{
  "norm_eps": 1e-05,
  "positions": "rope",
  "rope_fraction": 1.0,
  "attn_scale": 0.177,
  "weight_decay": 0.2,
  "warmup_steps": 511,
  "schedule": "wsd"
}
MLP neurons of a small language model. Each row is named by its layer, matrix (gate and up: input weights; down: output weights) and neuron, and shows model dimensions 448-543. Each number is 128 + 32 x the weight over its row's rms, rounded and kept within 0 to 255. Numbers have three digits each. A neuron's up and down rows have the sign that makes its largest values positive.
Before each neuron's rows, "fires on" lists the tokens most often at its 100 highest values on Wikipedia text that the model never trained on. A number after a token or word is its count.

fires on: "," 52, " and" 21, "k" 6
L6.gate419:136093131170080100140134168157085151176082123139176113053082116175120159146166147167178083148161125138157202127143161146090169139134177141076109155072160139131107130145169174131131097144190094144124142089087177099172102165139100094173150080074176138136103107122125149123099055134154139146
L6.up419:151151142079097137121154152140077132108095178110112135115144088122142163052149103108089168141149151185126117174140142144065130136129088096155182130095156099146075098105142141178119113116099135141136162131136114164129134162130161175196130147139179139044129113080106203071088129202136128132
L6.down419:109148092104168096144135107173111168108145204132132119127150130090143127109096110178135151149107118092116149076149113118186054143144148145172114203171162125148158149130113102084132140134136123112161135125073084140137112119109116126107135127156154085133118156119126068122138124155161109162

fires on: " |" 26, "ou" 9, "ud" 8, "ik" 6, "en" 5, "ot" 4
L6.gate784:194086100136151144162122209159085164107082120048200144157065140126086161128113170068162096132166138114114141152156118093123103146161152097066118170103126122187102160133095188142105102110057170072109134064086139134123098160119117102094116127100129157141124094153154096125150109059140126120
L6.up784:126071169098179162140110149113139137100117089126130087075087097083124139133154084119125092193128156141161114098146117119092106172104060190065084160126138131177117124093131192192153081109175123081100137150149140129094099154108123126128162148176078147144046167218157116143121119102140143164
L6.down784:155120119131115114108148121152146133122090134153138129108150094149107161103114132143138074108102147148202081068118131136153104128120132136144153128141108130158144169148149168119088099151125153156102095126164183103127150083089164134147148103126157149167090133138142141126128164165114129141

fires on: " On" 27, "On" 20, " on" 17, " in" 14, " In" 13, "In" 8
L6.gate2271:196113075128117135123089103122153100097112160143120084152153118103146095121105133139094071105141102113109190163145142125115149135140184086135115136120140082198159067081117151096181140103168136073126108100060094152111067128087146128115070137130075134079107113107178118134116127093168126116
L6.up2271:106103126142105104137159132175171089133129152168115099161089192119134097083121123139103146149164109127137073121141168102075180124152103226164179079095146152132156117136082156164155187108110175136157163111094105125094142138157155186156133157152113147086071182071160128164130119100127125196
L6.down2271:140144151141135166153120117129123145119115173180109128138156133160092107158145053107091129125130141144120131131144102123196075143112136082144078171121128108160192135110127148082129117144145107125133120174091120166120146060088146146079093143080123117171124147083143109128144099149157135116

fires on: "." 27, "\"." 11, ")." 11, "20" 10, "15" 6, "19" 6
L4.gate1308:148139111127147166077146164131156091054112137134116115145146150132141112155144181199100082124115104051090173167161078142089109154099198117206141093126076143165105094158087076154148148173068113141109111108065158115111084121097113115143188094152087133135117094156126104138115084093150159140
L4.up1308:155194122106193144173117160111129142091190127114112127118187110126083117171079208163118148132085115122119103159107149088127131096085129134130150120143101163105182206098116089143093119170137088086114178153116146139134178154155122122113154071089119142193141119083144199144088153173080116165
L4.down1308:073120091160110067111110129164136153090178120114053125091219098184091152043156169043092151132143179137138084086121138167102135070156110133107154133074132103148146133059120109145138114154169090122117157116205086068130143161175099133133120116093099108099111130097134111152141131171132118107

fires on: "0" 19, " National" 7, " Votes" 7, " N" 7, " Party" 5, " G" 5
L4.gate21:137160161156152122090124114128141075084079101110076167174170086110156185159121059134142151104100119180121146150162120187151104210128174115214127086170102084144087140147143107096196154146167153081101166120117117116154116106126133153172099172112081166110143155108144149133137145076099173118
L4.up21:155128143085135113037072140145162122074108134127098103122190142112155154156155082112173168112114159132170126154161130182094197151135081119131164079170089086124102108076116070128128135170170087159151195123123122180148117182098123133137101126179131134047133125069114174193144122121108172162
L4.down21:144138077108185126061082093164132108168137135125158093120176140158102126110172128072062090117128139100129128104114124116128132054136132090135131156084113130095140120164168158128112126094112101150155179083082125157073090105086184124119161089151103098109105132077104157127132105177179099110

fires on: "\n\n" 17, " |\n" 10, "0" 7, ")\n\n" 6, "-" 6, "===" 5
L4.gate1345:144105127155134168142138104126086118081060057066165121147068137111116137181098145136094134140095108162054169051072106135115101138147151073115143174167151144102045130104116133142108132165092121159117084145134163111124138153106152125132104120123131149128142154145138126101154139099102161094
L4.up1345:136092168091113107060103179107064085165086196116149098146141138173127115125166093143107112147103154106182116114068153162140108141141182124186108137113110135100150121123121137115122145165196128129135065135189139147126180185129121140096150129108149091097107091117165129143190113136153139155
L4.down1345:128152110114110129147146125097038109121173166110116159173099116116107166055166100132082068117134158164177098069164167119090137088152230098089161193125141124136118114129168105123131111163132080114147134100157085116113159227149147137113092149094153104147143144119156110144169134208225069130

fires on: "-" 47, " \"" 16, " of" 5, " town" 4
L4.gate954:154158138140158186161139161084143097167094141185150179122133093145082137140102164156131133081156146096105099075114124173177082146071120107134084067113192119157144168158085164079147162071110108115075133144132224167105022204131093235145137096132113134100137185094167118094139084137095122169
L4.up954:136091158081171049137154189151118114167080148083117156163126164164137137162163077111171180124182160094195171125121153147072141113133182118096138116171118094084117075074150114162142163153151118180140156123078131137153114104149079114125095192156117112103104133109153122113146106184146137084
L4.down954:136116178142184181149133094161104139150130091160091140145089175172104105163105157150126081074092155128158113164139151116103115134109159107098141119138140145164120179093152151159138139127115126164116144206090130179090112132149108147138138148130172198153144160118143101114098096143146081171

fires on: " United" 27, " City" 9, " Town" 8, "0" 8, " |" 7, "3" 4
L4.gate1959:155137113196140153151080167113045086137099091144150098125112049104134111202121128173104130136097107142159140140176082136129140127160177176097130178165119149109128117127127154112050113088061134160128101140117181102136126061115146145105104110140159085107132178189160114102137103167140132064
L4.up1959:122166071138169124193126123080101133115133127159112121095127154089133115099151143078133171149165132176108141129156136135141164141110160131120154149121125065093192131163149163159091114094094114066195077080118158159095146130121122176115117161101099123175151134143168144114131082191131046102
L4.down1959:080087131112092113148177092149135138144108126168130112103136171141113124114116147118133142147140114126095155151116153131111099168105105177111134106072128129150145137153130112111129184195117104179117099206130120096155102123201151103162101109115110140156080112099074103131121108081118132133

fires on: " United" 37, " II" 6, " County" 5, " Synonyms" 4, "3" 4
L6.gate1652:099168103158139111175144162179154094108079108098153131071113103115138152207085121129146064145084088121038137180130104161073074106152113123107120164138139072150151156114084088118094089147092157127117101126111130155142123124069120173109130132120114092112174128194101087125086068075107191143
L6.up1652:117145081098151141171117176098133180167141138096121127126090133117155036087098131130139120068095087157096106178130140143144092079087100184106182127149124125147124146091105141083083157119073154103159170116086102149156134117167100124136136112143120114190141106123158118158147158145185068096
L6.down1652:131081151080097083135156131173175097149151125120141168140101128130143134116085157163152135126105139107124092138152148118112152068098148133168136118130093163140141168142127102109062089122153109151102124163112128162139151122112142186112166144128102134140128124074176142082122121147123128108

fires on: " of" 60, " to" 20
L6.gate2035:159113109161176140150124128089091189156144137135214123081116156169074170183097155128125162121148079114104127086154068100149138147088126155101104114120147165101145110113105177106131118124099103123083021181102206121134119093112122141180103114136126069094096150074154099118120142080101143112
L6.up2035:150143143076141121067132123143130187143122078146100124130051116130132122158105129133126157113094188091146162128158147065099186113116116145061080178155139142103106182085174102129124131130111088151098137095192142060086078077143172156160160119128154112065085104135146145135136119148136145146
L6.down2035:160134106165114116168146159130080146193128151083109208082068086087181087133118127120183056162159087143112196170129110143143140111153111109173117188139110114063124139122116135118184132104107088107106066149065183133115119098109201110189080171127094157116130147125147106131122098131174131141

fires on: " and" 43, " g" 7, " p" 6, "–" 6, " video" 4, " to" 4
L4.gate448:138118179136159155133159138109159104109144104124102128135173162148097125174120117112176135096050157128086149084116113153102119166141186146087063084100017145146113126196118122119153148127143166156099107108166118109170149104114126122140213097084127094102129128183139170104106105120129153143
L4.up448:152194143167149144153138103127127060136105192077147098088185160135182114170126147111141181130115179146147121177121183145062168130068115083084147149108072086097131121105109090140055112076127055055142146125165132154124146182075092148060084121178131094097147090118116072092137127128155142111
L4.down448:133168129070165144149112064128120158143058129185150165151155125135114133090179065110128124128149115095155115136084140145130135116148121073104174110162222109156112172117193080148117191093150084098116158127129131134192094201154084111122096094122129111136090110077122115157154125125148092040

fires on: " In" 30, " in" 23, "In" 18
L6.gate1664:173191148099172150120098112106132095127155133087171141116147149150159066189159099095097093074161132135125149192168156129081098165112141102125127156063168141178143107112123170203178088145168131117114164072133145120092149085137099102095163100156122154070113098094147081101126136102131055155
L6.up1664:142133156157108094164120164137109185126143023119167130080121126148095145200140068079161120151149157163132103152140110160057121175135122148084117113138167132116065098138191165138133135130137156125184178056127155146112082113159124102139143142154120177152133118077158100152171105096137147154
L6.down1664:139171105066150161117056128090157144139141104101076082134098174147160122118152141093135097155162140160099116147128092120132120063086128144114151153090083080123146145151082137110158119122109131097151084119119134144165109101113080121123135156083151143155153198093113134152168105177168035128

fires on: " (" 16, " |\n" 14, "-" 10, "\n" 7, "re" 6, "5" 4
L4.gate489:181168084081117131123155167151105129123058125153110143151108075119084153132168077165106069119121104147037140081124133154144170161149162113159113148100114140111091152140089153086151136179178074130139109118123187118174136122110087135159118161114110097115113192140115136143117126154201196127
L4.up489:123145134074167130061151186103157094064107156153164099116099089120100136121146095098143131101168168147180134079155155116103123139161152134101061119102106129116140132144177139110155099119154156076106116158148092190141175078092106155070155127096152111100083162145090094133208173139123131139
L4.down489:096142139105118144102170099130137091125130087105109144124122110116166232087162099117095216145156139144108174159109115148081185110140114127156127131163114171177131095105120133143182113159089158200115124132185114138164100118158081148070042117113130079169106108099124122087098166109101128084

fires on: "," 68, "\"," 4, ".," 4, ")" 4
L6.gate1909:148145193127112177167147124143132099098095208141131110189057079153130097205113087113149161090142086083130120147151107149101087140118162168066193076143112154222116103163128130160143131071070119143117158117097129134126094129111130107125196132181129147150055133098120133078080096136151176112
L6.up1909:157114139117115186138130119128133118139063170116123125167065135160062173134134147106126159137112118158117088106147175105078151103107158132111102128143137180164124182115113167100132109162128098133069104100096148083193098109078138178122249139116102127184071130102145138123111096111130160098
L6.down1909:169109135165160086173164067153141152112097142131183154204153133176143094162081093121123229163202160121190167165148085172113096096108171174107131105136127129137123083104112102104100104110100132124129155157136156138106172123100159060107095133123102129125128126111104082151085125153126139120

fires on: " |" 36, " and" 15, " |\n" 11, " which" 8, " with" 4, " who" 4
L6.gate864:113134166127117122177085164090100073153086162140108156169105111117134139127159120143114143139171133136079106164154121137132140160140168130171073128152183141146095108150141141047154095125103146110063081066159190136123125135098127149162069070130118077125148152108164166124096135143191188171
L6.up864:144156116081099125123084097116171166199112096101061125209155150156142161152034133123141168125136112177119183126114168120220085110100182059163112142152080056161079135144070107126078151158159125156133135112107181093163138106139133067121149098141136064081089123135151130131171071114114103183
L6.down864:160089097105145115132116100131085178116128183113169172164081111130104109123097132142117096153150121186165120103134087081150121148144133068073092160060141112106091153110123073119124129108132155113145091130197070145184094061071112147121152100185109175107097157201104132154118155111155096163

fires on: " of" 28, "E" 13, "A" 8, "N" 8, " under" 7, " in" 7
L6.gate952:156104120132214165109117154091150118116104155145171117144113182130112115164107219209191089081124133106113138153118064139110110134108140128142136065133169177091149120088122141088111130143114063111100116091096110105122126128091136140125163144141110098136156127172154096121149130122129118131
L6.up952:117155122069125103060118093131141103132129149120128155098153114160116117138120148155169083148171117123156130132157181078146146156099152130109127103159143170091117130067178185167108118116137111120127137121141167145085117089088083178150168108080140101152123153115128149121147152083124110113
L6.down952:147138138106137155105152085092125088153137100112133152146136139151109062107150120141142143129086129149147124162098158143163106115153120108176062067089118084092161143156048144150165108136077105133140090035085110115115136119144195160167118099135176111108078141136150138127156122121116091158

fires on: " |" 58, ";" 4, " –" 4, ":" 4
L4.gate971:118162128101168163126078123153191121121104088122072085124081177103185139137143161135138150135058144125129137086122137188159128145131210143114109130173115110139078099137119130126172124118095154150156141122119085149112140097141112131168115186160140166113160186119130112118208143089058164059
L4.up971:145179136177143111095114155153165128116175148085155188126114077109104106148099150128083146129151149202076154160131094114120144148138193162116085109134135149108155127183080068118123094090087112141181138129090111119103082139164083124145083067133178150175185136121137136110151113082096176083
L4.down971:163068148144122142101154178122149156121157136159122121132117132128202070117080123171112153134127150161107173080107142121104105141143117140078107133108178117156133093193121142171128147171131124119147133191118099115105093163164113150173133111204126129117193102123153168133155127138121144185

fires on: "," 16, " As" 16, " was" 12, " were" 9, " Although" 6
L6.gate2082:155178127113102166100171156162111151156088104140202153155109088138150130161159171085099137124173113067140195157127161095088095136122165105049119163131169096151090134148102142073181223172141116112127157105109148143079083089139117144174160082132142168174108145163173095105106131143071166150
L6.up2082:116171102131105160130110149105116148135139074143157152142157076157146148127127089083073118131149143116144135175148119128111104146095099124126140151126161116155146086128088081143072187160196141118112119114081135152122143126108042119190125102160177177216167173123138194073175105132112151105
L6.down2082:129146037121135118159086139175138138102118093126112144121105140184088126083105141073143146207096131137097104175060166096139131160096112127165124146130089126121152124205102185126094162161177137141137086111091079101180108107111163143108164103154086096116106102075090125120122137150154159133

fires on: " in" 18, " who" 16, " not" 12, " \"" 5, "19" 4
L6.gate288:102119128100221156162126092098114077127166074149179135147139155130175145141156139118143104096131061100115167172110141133155115102093132118065136152090129160137156062169095172137206134139154119142109154125106135152106123135180110148095124145196143085144116112136143108121150162086079141138
L6.up288:106077155154096120080123165121126124105145143133163125167111143138116148112128066115181103125138157125124094141166061120065055095150073178131178115104161138137094089106160166043207135107111170063088125122131057098115090126187115102137109157108167168122120116106149122123118151086126100116
L6.down288:153128151116152110137069144086137048150075137157086121067178163170119107149126175147116069173124119136115111175141162167146086162132081128146132165107135122105102093098101073100096174091117147155112169121147120097140104141161132125113120053107162111139135131140105106173158201097118181161

fires on: " |" 99
L4.gate670:127176103067166157111129140164114138134054139152188117128115118117133156123148158083136131167075146143116193168133175139106132129040156075055155166147079141136100117133104132123134172108126134194095130108086115177153089059109066188159083123087113129136199148181205134144155113093118062088
L4.up670:111117110062124119176152182163102137166133146139102061071147143171067170063115193097123129135170158156158104197164123181159120098098165113096112060036087151088113109134084132165121165137102126178123130091133109196161167132108113136067106101181181164150166168120171115124162132122076090095
L4.down670:098110092149109121098186077103129120108101095128072080107125082109137182095146141185144126110065139123142173141095138142163124140149162086107136073097160134119113189125117094090089095146153161066117164084152139098126142137078100136135106119170069093110068146136117093156119102177128128182

fires on: "." 28, ";" 9, " and" 7, "?" 5, "\n" 4
L4.gate1165:085158103165146175149147125130150118075095143105148084166085135147110151177160136128103139075045092094140155112101085127149167115132150123080111090142113130160084174119102102150105122103149093093156119101129138155113096155155152131107129080108172083178048130145127152090098047140120169216
L4.up1165:156138119113130139153065172147177118101160116091144138118143140150166126101123128082127137122130096131095106137149158132094102129138111121089094067147163235119127166137126195118158192157135092143128184099120101100100096130152135028152080127097125125109133130166094149113143131149155108122
L4.down1165:074175111103086113089122110166154129150158139140120144129121187166088110137160149120110143105097119080130146155097126092168120079127148121118179106146093084143115142079127144191119092154122143067108134165159168150106147137124124152125087135152116125180108143135169083170127090151070147138

fires on: " and" 17, " the" 13, "'s" 11, "." 11, " first" 7, " third" 4
L6.gate404:106096147224120173151110137082107137094127166138141158145161094082160183103113147166131144176111114072120152093203164165119112146119130103099128075114149103180170190127143088152108147114157098175079117103142099085117015159158075066156125125103137139129112109145093136069140082110144170147
L6.up404:129133168198111075148090105062084124134147119124172200077130158096127163111098175113087136107131164169173121112139129128112155109130106105070125082090132118164156193155157149108127111094152098177122133148099097135164049149137104097085092137109125153132119166164159086149185141094141156126
L6.down404:141160131160140077173035097101149187124157112130159151121118150153124130161165115143135137127141106202136114138162094138142078086150096152138052102109103125117176194100188044097122073150157073186110135128068163117145160130129079105098171157107116121114144126164132113141187171137134157104

fires on: "0" 39, "5" 4, " is" 4, "4" 4
L4.gate608:110183056119173168175110131137148117131110123064156135071124116147078146191120166156125118097048086133125142059109091179086104070103141110142209099199110082098175173122152092091123164129056057174142113097149150122159132084120159123121130081098108124164130158204141097071175101162121089107
L4.up608:092147151166165154133130112088111130174126138185102136102136120166096106170137104182157148122151113163096084105046116136165179159134165139133141141155156122139114170114135132174057114107097093219156117111144113148170137139094109110101105114108088123159088105108156149145089179104103111147
L4.down608:133072209089085134161120128180076106138121123158090120156174085131203099132131185096101144131086118129152058121098146145106115139187148153168177096075129156122103121146061175124173110064134155126075139082030101102153145118118076161189153166113159145145111156161132117160137110132126141132

fires on: "." 31, " his" 9, " and" 7, "-" 5
L6.gate1754:092077171130096134124076176150097167091086122137179156128123144115069154157185127086115119103093137081119152125147092134120077134080127154166139106161171148112114089157186136133154146148144104152085170122147088104119133086082112078152122158159130140131119131191174143138139124085074103097
L6.up1754:109139178092141115164092112118092144053106176081125122111118172109107118140169165098157099107096121175152067130145173158112129140085105086129143103131078071160145115154134146154140123154195093139172135171088093224150087133149103108117175150121068088109112116094138148086138134135158129098
L6.down1754:104149105087113166121146182070137179131092151162132125152110108122135105119129145083126114132192168143140075077116196110133077093129192158118042141148124131137041118133168130090111042139106114133144141099113116128122165166180105107099145115078174111111128165122121114100134084112153096140

fires on: " within" 14, " in" 11, " and" 10, " to" 8, " into" 6, " modern" 4
L4.gate2200:095127072135191116133128139091098115080146125083140086126093152140131149112167141135147112124140040080091165154154107139076159161112193103117105140135107145192114070115193133104200141127092120129113143094140138176165088129126110091136178056142055135150140107140146169095128099105097117166
L4.up2200:141135098103136102194105165107180145170131210142061159143125100067144142132087115105138148106126105145133149145127113086132104089119143079115137150115072131140094095126166133114105119108099111082119180137128157113144105120068143072088065144243143091138129065141120081153099108144151142157
L4.down2200:141136077155153088115128155159143135153137087105083154114187162170075118094119128178140074125136063149102215035143113107102107076142145138106142129100189167122121168111111152113156108182174081117130117113173111114175148158072168068187154149062129126146147164122154071088152144130176145110

fires on: " |" 72, "Y" 5
L4.gate20:135144130117199130157113148148112171112061054071129097099041107105106130168135179033131125134134176095145142143160075125107146136120186130113166136105085098113073094109133133155188164132052120094138128155155103161105100040092139208091096147119142158141156095192121113134091087094071117060
L4.up20:083174127128187127103136129091103138100076123126149109096043114156175130086144149094144155105110138173122114131144078103139117116104109149122180127092111170136139081130122102172092087115122149113121156197173091153061093094173080150125082207119139165088126113095142084162077134117121121124
L4.down20:140078172164070117127194117094100143037135114165116087081150110133209146150168111198108150188091162137152133152112108118131123125160094091131183136161153093167138102147144131120121112131118139140112140117183107183117122170151127145140180148131124152106122170038145124138130131155157095158

fires on: "." 40, "T" 24, "G" 7, "P" 5
L4.gate1329:083095122117171154132144177099073110080086177173112138190131097157129105099117147174145109194119140087135139123134122078199126144083172124169137102147105154078126163147106090134207204155159125142173069146133149153117101163167137164182147120059139103094102136117124083105094085073088175129
L4.up1329:079148102144090099164123121086143170112139127176097137144165055154107144144137175131060136137117127173101102123121108099067139174077168134098168119120133145119084180105096145149169117153180099117122133132078161151105098146195137141113123097170103086122104076208092089155117140124076096154
L4.down1329:101122098175164095134111179102058155062151126130100146127181132136096129131146196135044123142097164150140128105191121109098163092136130107143118128173138092065141140133100146094198183124093142119106110067143115139119103104171125093115168099094152128143142102178181095122102154120117107110

fires on: " and" 57, " These" 10, " these" 10, " those" 6, " or" 5
L6.gate1261:111090067225158173135087112146102102142145143071193106121110132175154127183116125123123105097164135103103126102166138162124133173083169149075110146081147149155069123162083124091134134123147131186124182105110145127130032120095057077112089076047131167119162131166157131075136117070163207126
L6.up1261:125174118109112101090202087130133132124149164165103115121112190188148118122143070098186103126103130120065157158057135122113117117112128163105074110096107143141084133138199158077145123129167090160125130112178144127123141154133189156150144135164142166131168139055113078061156148148100141158
L6.down1261:086105090172109080175116086129173132132131136110130129111155125131150120119095119146131063167118142097087175085152128128133110126108128141203152165168120159126094185102151069116130134160210090111116211076201148150116072135129069154098134119149149126141130102153096134116124169128165178111

fires on: ")" 20, "\"" 17, " and" 9, ";" 9, "]" 5, "," 5
L4.gate2095:083178148184123125144105136143154079093126149043085131202073133165130080131101138149164117078132115125137149132160102130119128098130177105102144085133095129160105147188221119180100101144084126086070141107123082121091119136106175089150162182119124141136093113118132103118151080102101122183
L4.up2095:146079156186109117147070126110095140152172120142105148135149108115118127107165115104152117187133173072146121134124125115036116177158059138100096129172158109158115117140137171131103119079098179109152097118100119139150113163145146079111150112139124134142083099148141213139072130156180117140
L4.down2095:144186129078118138129136162136148165074126155123130142161105114089130158091188116143124161092175139130162130121144147178125098168147131157094154142069135148143169177154044115072145118083175101141133138161128160158169154099113087174052082125120094067141155149170119123111168158146138171139

fires on: " " 44, ":" 15, "." 13, " (" 8
L6.gate799:103121102186158159136123112160127108107113170153173181083115089152116165133112137111171115180064157148072195143154194131169108088156170168151157081126089169110132106098116136130124197177045077103119150064130110146103104123090118174123150129167059094158143120172197138162082094110165126160
L6.up799:129113114133137100103157152122097070092185142150099179124091116156114081159169114130172064109125131126147145102157129105163068115166171183165105165141113202129154135120167123160141163176099116066120145138124123175061102158129077115087161057119105129142114099174223175153164142134096125170
L6.down799:116105126127130180174146111190105097121176082149079162155124111138117152131093160106145148099186115129174114090102175099138098111080125152162098060182068145157109154116135162099164112095166183139100189124112121139134117132167151095159142201139188166163149123154155171162109105132112130200

fires on: " on" 35, " On" 11, "On" 10, "-" 5, "18" 4
L6.gate1029:160107109123150191108145114079092157135123053154121115135089144115121117173155086071109114164118106114113162163166122118092122159102145178120095107096217069156077104138093185122184172111104107101107119117049122122084105121182113121113123133114114144101118121191145146121122125145130130083
L6.up1029:108135129104089116109170091137124140103169136147156141136128145153087151062155151118051165088152167094135103131122178083125089159150119182143084067117122171209094163133147149137121114113088141125099158140131158151140116170171092140112112116160153104123098151107178107092190120144129138089
L6.down1029:075132168143124153171150130150131158154135116151114136138109140108165081096128222085070170135130157121112071133164152120122107188146077087185139137161155105134125131078083137111144118065088166139101071158109181088145174131154185163129108136157148121161126145108188164149160132125151105139

fires on: "–" 25, "19" 14, " to" 14, " (#" 4
L4.gate1776:076108171130177157123132165128155112114131117191200154120036173134183142143131119076113112131132096094098102123126102178152068100122087155089095128127101208104108118149122214138163128139125158108177113153079141137144119137157111100155158175150172115114165173118139103101150120112052152161
L4.up1776:156142124113059102113178124153146068080104153114155090134115153146140125094140153176133121161098115152100130172121111120157129111063128140136203135132125158062094153107158164113202103114082099159173110117087164100155070096167079087210157164102152172131093183132140117109132149084072159163
L4.down1776:117170118161115097133152108106105132139152135116098157110135077152126102169082122144162153095085184132109185120125097098122114148097106161087150099166096116108136194118148063146120109151096143174133102122115105131092024130133128122106136083140130107155184134113118108077166121202164100118

fires on: " who" 33, " which" 30, "." 5, "/" 4, "," 4
L4.gate1442:094110190128154182159127126110124085148061121146171148130103133114151145128157104109147070170120121112134163130135122194110099180147099091113084109132116160134088126177106178055211136168122131073145140065126106139058037159122123122128048139133153090126108197105138114112074102117133069152
L4.up1442:114103199139145189140143125089120103109088136148131157174151116158208087101129124102109113171061092107133093175123113090107110141173090091139131122100203126125135202162156152106184167138115106134109130054149125125123107200167140135172096121157135098132120167135071195108091153117155165133
L4.down1442:103204096166102149071130092159122093109201115101201065101130116130102135180127090159148159095098128132127085119151117093191146071135122164139200143138181126136156131131075092106082163127175153145108112153162100119175178141142108155150183164177119158126096103137166068153154129111149176114

fires on: " to" 22, "–" 20, " goals" 6, " goal" 4
L4.gate449:097069120143141147188115120100148073129169097125109120140148142104115186132101120124107115117127115117073092096152106166138130135092102148122181156159178112076124079137156196177149101122160128082141105093158232081114133151078110128113157126149134172164091163121119084082138104176135105116
L4.up449:122103094175113116104147158112156116131110134145191159132118172115160166103061134116067130084194165117140118121140090152097093116119134087149125133142148146094101138115127249194142088147154150103174119126086179096120139131105094146153134107120130225124069131138127122164123113099131151138
L4.down449:112124099150138107076130100085091133117098144077134154089149153111078108134116125102118152084128128094125053081123136109198139101068141120123112126095071110101051117090113154109060108108135153109119115154095082116126060146123130132142156136092124130116118174107120156133159064174155115109

fires on: "0" 22, "5" 11, "4" 8, "50" 6, " built" 6
L6.gate657:155148119083174132155122113191171125152189084099121150143148123116113134140123146236105121123177130147117137065124065124161129155067159128147084119157135146100134141096136116139174172168091112078140148110148109117098155140161129140102198155081118083132138155140115144095124082152116129157
L6.up657:044172088177124114151110079067079130134105107145133138127109166144113088060104106175134087171134108162160110101126129147101166088180160070126168076131157134139110073136124127118122153108111123160180116089055117080134083137106157108198161165082086135148131110085147189147132155100157114206
L6.down657:186134186122133170105137119171100097088094147099142141076144078132121167040116155099157138104137154089103114146085138077135134088089156108121168152127123182154125165148104090139124122087126133096149136128092116132083088153158176078115145095047147123127146134063141132162111148158132177156

fires on: "." 73, " but" 9
L4.gate981:097124161140178152108120143111164114138123105134128176127182139134110185154133126199159097132097096119089134168154135118148068121113133092144148100141186132152138134170107159131163136166134183121087147106108164118075128126131096126128222150140094116127165121174101108099111143083097163122
L4.up981:102129155138121133154075183149136151155183103116125147105123094167126183104188136117071148142133140163127118135176204108117087138135130150160129121117162119105111132166160192170136135182166138085109128132116078120128107112124116205112131087058118144111100086191154172139062141137125105170
L4.down981:134132104135092118149119128152123121145143107118157124131201135145168137116110115076155138129099165148079097103121102101135136105200111141170073067116165112132108112125155153147133144160150150153111152103109117089203123105184155175154147093098125128117072080178137181150077119117126134100

fires on: " in" 22, " of" 13, " by" 12, " written" 6, " directed" 5, " through" 4
L4.gate634:173201145186135165151106216087111189109087135150187160104175142151134133148102079167101092067115096063072139132145095136131151172124166147125101099154149099224139111146116138112162106133106122164062128111147108182125101040158152140149162106117127147117110216103095105069155144079138110140
L4.up634:137129114124104140101127129117109050125102128105096090160152127100202129099078188097167145131104122150136138107148152083156170108123183114146143128169154162086164094062087134146161101080152161158098129167141174096196132112124144106114158121139069137133102195116106123143163154100109114118
L4.down634:113103158105164149153205172183096148124119143148039132131136101074120088148137173090133067180078057129087122151144149139163119097121158122112124132150167124062138107049113149139156113100145141122080161168129185062152103117134106154191129109137114098129149095134144072084138143087138096138

fires on: " |" 22, " |\n" 16, " r" 12, " f" 6
L4.gate1779:112105176187079172147143144132103087137127114091146161076143134120128152153170156131086096107110153144103122124146146157114129109149164094084125097102086191110086104188137196107159120187119142125185135120126142127137091080121085145182149089165153147076142162086111091135174113096136173168
L4.up1779:081157159102181128133175124129123115181124105138124115201165146142165109120144124118147230090113124151104097152104140136147116145138180100118117091108114069126195141144121120117069196127157130154111173131154110171177189132155117130129117085088163127159104123055124166069110133109137136130
L4.down1779:095202093120141154129149134173081166180141121051143125096157150121134091118148163127127084100132095141125107169165089108126145057200137130153157197129106096127104126098072158140150078155109151150153126150145121141115152105141201136140089089083118169172086151100176134144132142067101093144

fires on: " |" 27, ":" 24, "-" 7, "CA" 6, " ;" 5, "'s" 4
L6.gate571:162128105154108112178110157103138086069135124108141083089158113135115096131143165156142074109182091107137123181142142128158178187125183096131163095140103078165130113187122152120090171155116151161166155132171100146160115135106092134117137142133139127088107058113110162155214129154105170132
L6.up571:117160134131096100138146150136065043115118182154082153136181149140142075142111195107120128155162170120172158129105165120126145147116108075139139162092128148148119141147096147149102069147162148153181197148150167139203157143087111113123108142176139124082124096182145118142134138162100131173
L6.down571:097130188089116052154152183142197203057171059122086111118103149119131115166171136057158090148093170132218197140143153120101080099122090105116084123130112224109159148141090106087104143097099162127118112162179173158134144143113162124145128107115160072168141136136121155100069188132113152236

fires on: " |" 34, ":" 14, ")" 14, " " 12
L4.gate1673:146110139107124167115109134106118100118133060098157117154058139119076090148093155084080155117152101177074109122150103198121167112084102138149088129130123151152074161125076131130106141115069165101130089110084153129143095104118095103128121179097118123203174109168121155142126138048131116137
L4.up1673:071066104107115138096110119097112133141119103096164086151077183159145174105107105087155146148144127130112164136164152155130182146088154132090129095092122091109109096118164089139100149124121164162148158125097155158157118061109120054107065139140135115145102115131165122110143073147131108146
L4.down1673:163073005134136110130098095134123199055128126149150130157133139097170133071088102173177083158109081121111087125074105151156114111125136105114104133100148131108150137134141066155097129132086159124115132132127121193135159113121137102111150145097082146107152129128168143130123135135090154110